Part of a small language model's weights.
Architecture: RMSNorm before each block, rotary positions, no biases in attention or MLP, untied embeddings.
Training: a variant of Adam for these matrices, 613M tokens, 5279 steps.
MLP neurons of a small language model. Each row is named by its layer, matrix (gate and up: input weights) and neuron, and shows model dimensions 160-255. Each number is 200 + 30 x the weight over its row's rms, rounded and kept within 0 to 999. A neuron's up and down rows have the sign that makes its largest values positive.
After each neuron's rows, "fires in" lists the words (lower case) most often at its 100 highest values on Wikipedia text that the model never trained on; "fires on" lists the tokens most often at its 100 highest values on Wikipedia text that the model never trained on. A number after a token or word is its count.

L5.gate232,193,248,219,220,180,197,179,179,130,187,217,203,186,201,132,181,126,174,211,198,195,234,226,170,200,174,207,201,192,203,218,179,181,237,182,212,150,183,175,213,176,167,146,141,144,222,180,190,171,136,193,203,126,165,228,218,189,161,225,185,209,252,165,266,184,230,208,171,211,200,198,180,238,198,267,211,214,263,200,219,181,165,188,253,193,223,204,150,209,207,203,197,179,186,195,223
L5.up232,177,228,131,159,226,168,152,200,170,214,112,227,230,188,247,231,192,195,231,191,226,211,170,207,201,174,212,217,170,183,220,229,210,184,149,150,174,205,213,221,204,174,172,206,209,201,197,211,212,152,164,188,183,219,207,152,207,211,226,197,136,174,206,201,188,235,170,236,228,209,165,169,208,206,226,178,202,222,234,208,186,149,214,209,231,201,193,225,135,206,250,178,229,208,227,120
fires in: "of" 71, "actress" 6, "mother" 4, "for" 4
fires on: " of" 71, "ress" 6, "other" 4, " for" 4

L10.gate139,180,222,174,253,190,178,253,207,279,202,152,149,172,269,194,193,231,219,187,185,222,217,219,215,183,229,216,194,210,122,102,195,211,228,207,228,224,190,183,160,215,203,198,195,189,261,241,164,205,201,182,140,192,259,208,198,167,211,188,207,215,202,205,195,210,224,221,195,153,173,222,185,154,156,170,179,220,181,176,220,143,190,160,180,145,189,161,206,168,153,222,177,174,209,204,206
L10.up139,230,204,181,203,170,174,267,203,187,192,194,212,191,163,185,194,204,162,207,206,241,219,161,183,182,179,285,155,200,132,206,173,218,183,198,218,176,189,202,282,203,153,182,159,193,209,232,188,203,203,193,158,220,178,226,203,158,173,119,169,236,181,213,180,187,223,165,165,157,211,162,225,170,230,181,187,178,195,203,166,195,200,185,167,173,234,211,226,239,207,192,237,163,128,177,207
fires in: "to" 24, "can" 10, "would" 10, "will" 6, "not" 6, "could" 5
fires on: " to" 23, " would" 10, " can" 9, " will" 6, " not" 6, " could" 5

L10.gate377,192,174,212,195,207,194,260,256,209,179,172,228,183,236,227,221,190,190,181,202,208,190,204,178,185,191,146,181,220,216,224,230,181,140,229,215,204,179,246,185,191,212,232,186,178,222,179,228,208,208,211,203,185,228,202,241,207,228,206,197,201,188,205,167,173,225,170,190,260,190,218,251,185,236,214,191,232,231,158,207,132,217,233,210,232,213,163,220,230,240,206,197,187,173,211,224
L10.up377,233,194,125,173,221,185,146,214,187,220,168,226,228,181,212,144,208,196,162,155,207,166,210,204,170,158,232,179,164,195,151,241,234,178,234,195,209,216,193,220,203,241,182,212,203,159,172,236,213,198,199,211,180,173,238,219,181,173,237,203,176,240,192,203,224,214,161,147,208,156,168,176,167,244,147,201,255,210,179,196,187,192,212,144,229,117,194,233,228,265,196,223,146,200,215,272
fires in: "2022" 12, "2020" 11, "2023" 11, "2024" 10, "2021" 9
fires on: "2" 63, "c" 16

L6.gate414,211,182,210,205,165,209,213,215,188,230,178,238,170,169,188,175,194,131,182,244,185,237,209,192,237,181,234,183,181,146,225,195,172,222,194,228,197,172,206,268,222,188,200,234,186,205,233,238,202,223,222,197,233,148,168,160,224,166,162,220,161,233,178,216,182,255,203,220,196,235,195,155,184,241,199,154,170,167,207,156,172,189,220,255,247,171,170,216,223,205,208,187,224,196,170,207
L6.up414,237,169,199,193,253,153,184,179,204,191,181,272,187,184,210,181,217,220,141,203,255,190,210,255,181,180,240,214,188,182,216,204,146,136,169,234,207,231,190,216,232,114,172,235,157,182,219,238,187,195,203,194,183,219,185,183,187,258,161,222,191,201,224,208,126,245,235,209,181,227,235,165,227,257,237,203,206,185,212,178,126,237,138,175,194,156,174,192,186,231,206,181,188,198,217,165
fires in: "to" 53, "with" 14, "for" 14, "and" 6, "against" 5, "by" 5
fires on: " to" 54, " with" 14, " for" 14, " and" 6, " against" 5, " by" 5

L5.gate233,231,272,205,229,230,180,242,236,158,162,202,185,183,207,219,171,164,208,229,189,222,167,167,204,201,208,263,210,176,205,211,193,196,139,211,196,180,234,195,152,230,167,232,173,193,189,210,249,201,228,164,168,186,187,241,178,150,173,223,158,240,229,205,187,210,168,230,197,194,231,218,165,129,222,206,135,192,221,218,158,192,182,171,253,154,208,147,213,225,168,206,234,187,161,161,171
L5.up233,180,150,219,189,167,186,248,203,193,218,181,254,205,230,194,229,176,184,191,206,200,182,184,181,228,209,140,193,158,162,183,207,174,181,185,140,209,182,203,229,172,198,194,167,210,238,238,227,163,141,227,238,209,241,199,217,238,188,177,193,212,236,172,199,213,184,212,171,176,209,215,206,201,189,194,186,187,203,206,264,174,216,152,151,173,113,208,164,209,242,210,213,169,153,190,205
fires in: "and" 23, "may" 8, "can" 7, "would" 7, "gave" 4, "means" 4
fires on: " and" 23, " may" 8, " can" 8, "ing" 7, " would" 7, "ers" 6

L6.gate294,246,218,192,215,195,176,237,208,220,206,197,184,199,218,192,240,151,209,210,235,255,196,253,206,173,189,155,207,229,192,206,166,143,205,194,199,148,227,215,171,186,226,185,202,194,193,199,259,202,180,238,227,205,204,184,117,240,162,165,197,210,200,197,208,136,172,217,207,252,189,129,198,189,170,205,228,181,194,193,178,183,225,222,184,171,204,172,192,206,205,139,261,185,261,225,203
L6.up294,204,183,244,236,198,217,169,179,142,216,220,226,237,194,219,227,194,229,214,218,232,198,190,142,204,199,243,217,174,210,202,206,237,187,148,180,205,224,200,168,155,191,208,221,233,210,246,214,187,196,172,157,209,194,180,209,221,173,182,201,198,228,246,210,225,184,180,172,233,188,227,213,223,158,186,184,137,217,223,257,154,255,156,191,190,202,189,170,235,203,177,182,194,229,181,145
fires in: "of" 40, "ran" 6, "lot" 4
fires on: " of" 40, "an" 8, "w" 6, "or" 6, "ot" 6, "n" 5

L5.gate674,227,175,208,177,184,236,252,202,182,240,235,198,253,98,170,217,208,138,213,226,170,223,213,190,218,181,206,219,222,205,240,198,197,197,160,231,203,238,233,209,217,216,193,279,234,159,250,240,218,236,181,197,189,154,243,185,195,169,198,207,172,199,167,222,237,195,204,206,205,196,183,194,137,242,223,202,309,214,172,207,126,186,219,162,191,237,156,187,231,206,206,259,196,221,183,233
L5.up674,159,217,247,236,202,187,187,237,240,229,228,226,245,206,166,183,167,130,213,266,169,217,242,158,209,168,228,243,151,194,208,148,193,231,182,184,192,202,226,180,224,234,230,218,208,258,200,208,215,220,177,215,233,182,237,195,234,214,202,238,304,194,197,192,204,230,202,143,223,171,231,202,194,177,162,202,221,160,194,216,192,280,171,201,221,215,225,154,213,171,213,150,177,236,167,249
fires in: "of" 69, "bianca" 6, "wrote" 4
fires on: " of" 69, "ian" 12, "an" 5, " wrote" 4

L8.gate497,253,178,176,200,238,168,198,264,206,210,203,198,169,185,216,206,184,236,199,178,194,224,213,262,157,196,253,193,224,165,247,247,139,233,225,200,216,203,211,146,150,257,238,204,208,201,202,236,221,192,230,185,160,224,285,173,237,121,258,166,209,220,209,210,214,127,215,196,164,237,212,208,172,190,205,156,175,190,141,237,233,308,184,210,239,184,234,225,197,246,192,170,207,195,191,159
L8.up497,185,151,227,232,190,199,200,177,159,216,202,196,159,199,185,169,188,187,225,202,251,205,223,189,200,215,234,162,185,185,157,202,187,218,208,202,223,210,196,254,221,191,202,210,161,209,186,157,195,161,171,183,215,172,189,160,220,210,243,210,188,215,255,209,244,246,230,222,217,225,185,214,202,114,228,213,243,224,144,149,132,241,160,204,205,233,170,189,161,223,212,175,156,153,270,212
fires in: "that" 61, "because" 10, "most" 6, "both" 5, "thought" 4
fires on: " that" 61, " because" 10, " most" 7, "b" 6, " both" 5, " though" 4

L2.gate12,181,231,212,227,245,223,206,213,186,199,219,157,171,160,194,226,167,188,171,187,193,205,189,161,180,224,257,239,169,179,206,185,235,198,195,211,182,226,206,177,211,228,158,247,171,228,223,195,243,192,202,170,180,218,213,179,144,195,227,189,217,223,202,170,180,192,197,138,165,280,159,192,125,243,210,135,196,226,144,231,214,175,158,209,191,178,199,215,175,235,191,215,218,192,172,194
L2.up12,237,195,216,212,199,246,248,231,182,209,201,223,213,182,219,218,225,154,241,229,219,167,247,169,234,167,180,205,223,232,167,145,191,186,223,230,236,242,159,235,247,175,171,200,169,220,191,138,216,235,227,143,234,192,201,181,195,229,179,223,204,196,156,134,226,128,226,202,169,193,173,238,175,171,232,158,293,202,159,186,179,253,178,152,197,158,225,194,204,231,234,198,227,222,179,175
fires in: "would" 46, "may" 15, "will" 13, "could" 10
fires on: " would" 46, " may" 17, " will" 13, " could" 10

L6.gate136,229,147,159,224,218,206,219,214,168,213,132,166,240,166,177,190,212,153,174,217,201,214,202,199,205,198,280,227,247,195,210,201,213,179,185,171,148,195,145,170,254,214,196,184,231,281,240,227,161,175,195,201,159,180,229,172,198,207,244,225,195,165,205,182,188,212,253,222,197,191,208,226,173,213,250,125,224,199,170,279,175,244,155,184,187,181,207,223,187,199,183,177,208,169,174,191
L6.up136,196,181,245,227,258,228,220,189,210,206,210,125,122,241,259,198,234,204,195,188,265,183,183,234,191,216,191,215,202,210,209,259,209,225,220,231,162,151,221,193,189,233,189,162,196,231,156,231,218,215,213,177,176,158,193,228,222,166,219,201,163,198,159,142,194,158,214,183,245,181,170,210,214,149,220,148,200,207,223,203,221,190,155,137,191,249,183,183,215,215,218,209,216,216,194,230
fires in: "this" 45, "that" 23
fires on: " this" 33, " that" 22, "This" 6, " This" 6

L5.gate553,224,177,242,174,241,205,195,231,198,211,172,225,195,227,121,222,148,183,230,204,175,177,214,247,194,132,226,225,200,220,219,196,221,205,212,165,187,211,229,195,196,216,200,199,156,194,193,233,166,196,166,253,171,150,224,200,239,220,223,165,248,215,239,247,185,210,184,181,227,238,201,151,197,210,205,213,226,210,183,201,207,210,218,244,191,205,178,190,195,190,204,214,146,228,181,214
L5.up553,204,188,229,193,196,211,202,130,241,193,214,169,217,228,208,194,258,206,152,200,229,181,208,237,174,254,202,218,146,182,197,201,235,199,207,228,184,211,198,192,243,227,190,175,168,246,206,211,236,195,212,196,155,251,197,210,185,223,213,203,197,174,168,179,237,244,216,225,206,229,206,155,142,253,205,180,191,196,210,212,166,147,192,132,188,175,245,189,211,186,184,215,130,267,258,162
fires in: "of" 29, "young" 10, "mother" 4, "godmother" 4, "wright" 4
fires on: " of" 29, " young" 14, "other" 8, "ater" 6

L10.gate49,236,218,157,174,192,172,236,212,218,181,160,161,134,230,189,191,235,252,211,160,224,242,154,196,165,173,217,204,194,182,211,244,195,160,214,158,209,161,169,258,163,249,196,171,198,238,218,164,232,158,189,233,181,200,224,204,256,137,254,194,212,204,211,206,226,177,216,210,221,187,189,178,214,183,174,216,205,210,185,126,183,180,282,253,193,151,199,227,167,197,237,216,173,179,190,268
L10.up49,257,198,155,211,192,194,124,207,179,193,223,235,224,192,216,188,172,246,217,194,203,231,232,258,198,206,244,170,195,208,274,159,163,183,206,159,172,209,237,240,179,193,211,184,213,226,218,240,225,218,168,191,197,168,217,173,242,208,214,192,195,206,235,212,141,229,150,165,219,192,194,240,146,216,209,222,172,188,208,196,186,177,225,251,168,244,176,192,195,220,204,209,179,204,205,258
fires in: "2020" 33, "2021" 22, "2022" 16, "2023" 11, "2024" 11
fires on: "2" 99

L8.gate281,178,176,211,226,283,226,204,210,225,238,205,228,205,181,213,223,203,165,176,213,218,217,247,197,221,215,238,203,236,192,192,214,170,254,251,205,129,191,224,202,230,256,184,184,194,244,199,251,210,189,245,214,206,176,222,132,193,158,191,235,198,152,174,174,189,228,207,157,148,273,249,191,218,222,237,214,229,218,190,136,166,215,196,209,123,154,143,164,186,230,151,257,201,238,205,196
L8.up281,202,225,179,220,229,210,231,214,183,223,211,217,230,199,277,219,198,197,185,184,205,218,256,209,263,160,241,163,202,182,187,209,173,160,213,240,155,198,213,198,259,223,156,220,195,261,231,233,194,176,270,227,213,176,184,209,197,162,183,204,176,212,199,168,188,214,230,138,233,234,195,197,192,191,191,205,170,144,231,220,122,219,169,201,191,170,191,192,194,194,241,213,181,232,144,167
fires in: "of" 26, "during" 12, "to" 9, "by" 6, "synonyms" 5, "despite" 5
fires on: " of" 26, " to" 9, "uring" 8, " by" 6, "ms" 5, "pite" 5

L5.gate475,214,186,218,198,205,215,203,183,204,185,182,167,182,198,202,195,178,182,121,183,200,243,247,195,191,205,182,214,220,208,150,232,222,207,191,151,158,176,205,221,178,255,214,218,170,205,198,186,167,196,185,169,173,182,210,149,193,161,213,232,180,191,199,189,176,190,187,205,188,223,223,220,165,228,226,160,215,255,177,275,177,202,225,144,208,145,146,177,202,205,169,239,159,199,252,202
L5.up475,171,186,223,227,194,211,182,193,158,251,153,183,198,207,150,248,250,231,102,232,190,177,160,203,212,183,184,170,218,168,198,199,183,197,172,156,113,148,192,180,194,209,208,190,184,183,216,174,186,229,219,195,161,208,246,162,167,187,226,233,190,224,182,181,249,198,201,239,190,172,238,225,177,154,213,212,194,197,204,234,142,164,223,219,247,196,192,145,217,201,224,199,132,187,208,199
fires in: "that" 54, "2014" 4
fires on: " that" 54, "5" 9, "4" 7, "8" 4, "2" 4, "0" 4